{"hidden_size": 256, "head_dim": 32, "intermediate_size": 1024, "vocab_size": 8192, "norm": "layernorm", "extras": ["capped logits"], "optimizer": "adamw", "beta2": 0.95, "warmup_steps": 529, "final_lr_fraction": 0.05}
MLP neurons of a small language model. Each row is named by its layer, matrix (up: input weights; down: output weights) and neuron, and shows model dimensions 0-63. Each number is 128 + 32 x the weight over its row's rms, rounded and kept within 0 to 255.
After each neuron's rows, "fires after" lists the tokens most often just before its 100 highest values on Wikipedia text that the model never trained on. A number after a token or word is its count.

L6.up139 [156  82 148 218 102 147 139  63  95  90 121  55 145 143  98 145  44 155 103 179 133  43  84 137 127 117 170 120 173 100 185 163 141  98 175 111 133 150 122 124  95 120  90 153 127  98 194 152 103 140 147 110 125 161  96 138 113 128 100 157 114 126 100 131]
L6.down139 [165 121 142 141  94  93 159 134  69 158 123  97  50 151  92 123 173 119  86 193 119  98 102 150 107 131 109 158 126  95 113 151 131 107 150 114  99 157 101 129  99 161 132  90  73 149 164 107  83 118 110 162 106  97 111 143 144 115 120  93 154 167 142 149]
fires after: "\n" 30, "." 11, " (" 9, " on" 8, " Dur" 5, " describ" 4

L6.up473 [160 153 111 176 100 160  84 103 110 173 136 150 101 151  99 129 147 134 136  83 186 139 178 122  94 171 159 149 121 102 110 152 157 167 139 198 100 128 162  92 122  73 142 171 125 110 166 143 116 146 165 147 105  95  93 125 103 142 198 104  83  95  92  84]
L6.down473 [ 79  69 153  75 136 124 138 163 115  77 123 128  95 127 123 181 149 140 175 145  76 106  92 118 103 125 102 186  87 141 212 148 194 124  68  93 122 126 169 163 147 178 149 124  98 165 106 141 118 115  72  85 116 162 102  61 136 137 141 129 110 136  90 144]
fires after: " " 36, "–" 14, "-" 11, " (" 7

L6.up270 [132 111 146 126 132 182 191 111 124 134  87 111 135 167  61 180 121 144  83 140 137 116 114 144  96 101  57 120 112 116 142 121 117  74 134  79 179 126 109 160 109 145  81 132  82 127 134 144 172  68 172 100 128 128  81  67 156 147 151 103 124 144 169 114]
L6.down270 [100 123 170 142 118 109  86 143 121 113 126 166 125 106  97  80 169 128  58 112  68 121 138 119 115  78  91  89  94 143 199 139 162 198 212  89 100 104 162 141 101 171 159 118 105 132 142  57 135 136 116 127 156 121  78  93 156 162 115 138 108 124 136 136]
fires after: " " 58, "d" 5, "1" 4

L6.up57 [125 100 108 180  86 174 150 199  81 100 149 130  98 190 110  88 169  80 109 134 163 101  91 120 118  71  96 157  88  59  84  86 105  94 134 124 160 181 150  71  99 124  57 200 115 148 127 137  96 156 149 135 190 114 141 133 153 156 118 148 167 120 129 157]
L6.down57 [144 148 130 129  84 127 121 148 159 162 132 155 119 143 108 136  59 178 135 103 121 182 134 102 165 117 198 102 153 144  75 140 114 142 136  64 161 104  82 112 103 122 100 104 130 145 148 136 155 144 139 153 170 130 127 111 138 149 117 115 113 121 127 127]
fires after: "," 23, "s" 14, " in" 13, "ab" 6

L3.up778 [116  75 113 138 139 115 108 134 128 126 119 113 169 143  79 138 155 124 127 212 180  76  90 129  95 120  73 123 197 115 115 171  93 182 119  44 196 149 149 201 123 139 132 125 119 118 158 134 169  72  64  81  98 104 191  83 160 134 132 154 124 120 157  96]
L3.down778 [103 110 100 118 181 100  92 116  95 162 138 117 119 145 103 120 140 161 109 115 136 126 107  60 117  72 120 147  92 139 166 111 185 170 167 118 181 101 123 105 122 127 102 118 152 132 103 170 127 112 161 141 158  81 114 117 162 148 115 143  71 103 140  95]
fires after: "," 45, " was" 5, " " 4

L6.up764 [139 170 111 117  92 154 124  84 102  70 118 174  80 160 119 109 142 151 119 137 127 140 134 134 118 115 142 188  64 125 125 155 152  33 113 169 136 200 152  91 113 122  91 133 139 126 132 158 159  93 181 107 130 139 106 142 198 129 132 128 101 107 122 181]
L6.down764 [199  86 117 133 137 192 120  84 131 142 129 170 129 105  77 128 133  93 143  92 112 100 109 130 127 153 192 130 159 135 152 143 111  71  67 141 131 153 133 131  73 182 124 176 125  97 145 111 150  68 161 148 154 102 121  80  64 103 129 119 103 156 173 107]
fires after: " " 68, "V" 9

L6.up611 [163 122 124 198  97 119 178 147  95 145 133 138  88 139 150 119  84 113 160 140 137 138  92  89 171 137  97 157 112  92 103 126 152 119 127 172 135 181 127  85 155 110  91 140  69 108 141 116 123 153 135 134 142 160 173 119 133 150 108  69  78 175 110 126]
L6.down611 [129 136 134 162 115 104 117 183 127  92  88 103  88 167 173 146 177 127  79 141 138  51 169 141 113 105 211  73  91 163  73 124 138  93 145 104 155 125 119 144 168 174 115  84 136 138 155 128 184 148 161 125 107 139 176 128  88 109 155 158 130  90 133 106]
fires after: "1" 37, " the" 12, " that" 9, "." 7, " of" 5

L6.up885 [134 150 135 154 118 139 122  76  87 179 111  98  79 152 102 129  93 166  75 157 121 120 130 195 129 145 177  47 134  62 137 182 114  69 129 121 115 143 129  78 129 126 134 169 114 161 166 168 143 108 151 130  99 148 178  90 109 139 188 100 155  87 179 125]
L6.down885 [143  94 143 193 106 125 141 156 104 122 150 141 107 103 131  87 119 133 113 157 159 151 142 140 134 123 155  60 104 125  86 126 101 114 129 120 130 148  71 120 107  96 133 100 101 105  93 108 130 133  95 151 160 159  84 153 141 141 121 123 146  66 149 195]
fires after: "\n" 62, "we" 4

L6.up314 [102  79  84 144 131 180 160 119 134 147 108 117  91 158 139 122 132 137 129 113 113  92 149 184 118  99 146 108  82 119 150 130 159 121 139 146 106  95 146 169 106  81  96 131 125  83 148 167 119 126 128 152  95 156  91 105 163 141 144 171  54 156 172 129]
L6.down314 [164 139 114  96 106 148 147  99 196  76 120 102  88 136 153  96  97 133 176  91 144 159 115 106 142  55 161 155 178 163 140  90  88 188 122  85 100 128 103 147 108 177 136 113 116 111 124  80 122 124 154 122 165  87 128 123 165 124 108  90 136 170 169 173]
fires after: " de" 22, " con" 17, " pro" 10, " De" 10, " En" 5

L6.up127 [131 137  83 138 151 160 127 149 124  95 118 131  96 127 110 144 210 119 162 136 156 107  88 135 107  75 102 189  87 119 148 112 127 115 129 119 145 146 186 141 139 125 133 118  85 180  53 116 165 163 130 144 120  52 169 117 106 118  61 157 155 146 143 108]
L6.down127 [152  92 140 193 102  89 122  53 135 105  96  80 132 128 134  95 117 105  93 111 150  86 143 131 223 155 121 140 134  69 125 101 140  95 195 139 100 111  80 109 133 117 133 143 183 119 147 184 151 152  80  71 129 167 113 160 142 130 119  88 114 161 165 112]
fires after: "s" 49, " is" 5, "S" 5

L6.up742 [137 133  79 166 148 112 130 131 106 180 152 136 178 146 107 163 131 144 155 135 132 123 140 132 116 132 154 134 115 178  78  69 155 128 103  90 130 143  90 131 132 140 106 117 117 137 142 147 167 115 150 135  53 188 101 138 143 153 165 119 122 143 130 100]
L6.down742 [ 98 135  66 134 129  95 118 136 174 120 136 176 160 129 102 156  97 170 124  95  85 151 176 152 102 138 125 121 125  55 103 178 102 154  97 113  84 164 155 121 103 153 101  28 140 142 136  89 143  94 149 154 133 157  78  98 153 106 175 112 133 157 105 133]
fires after: " " 77, " Ma" 4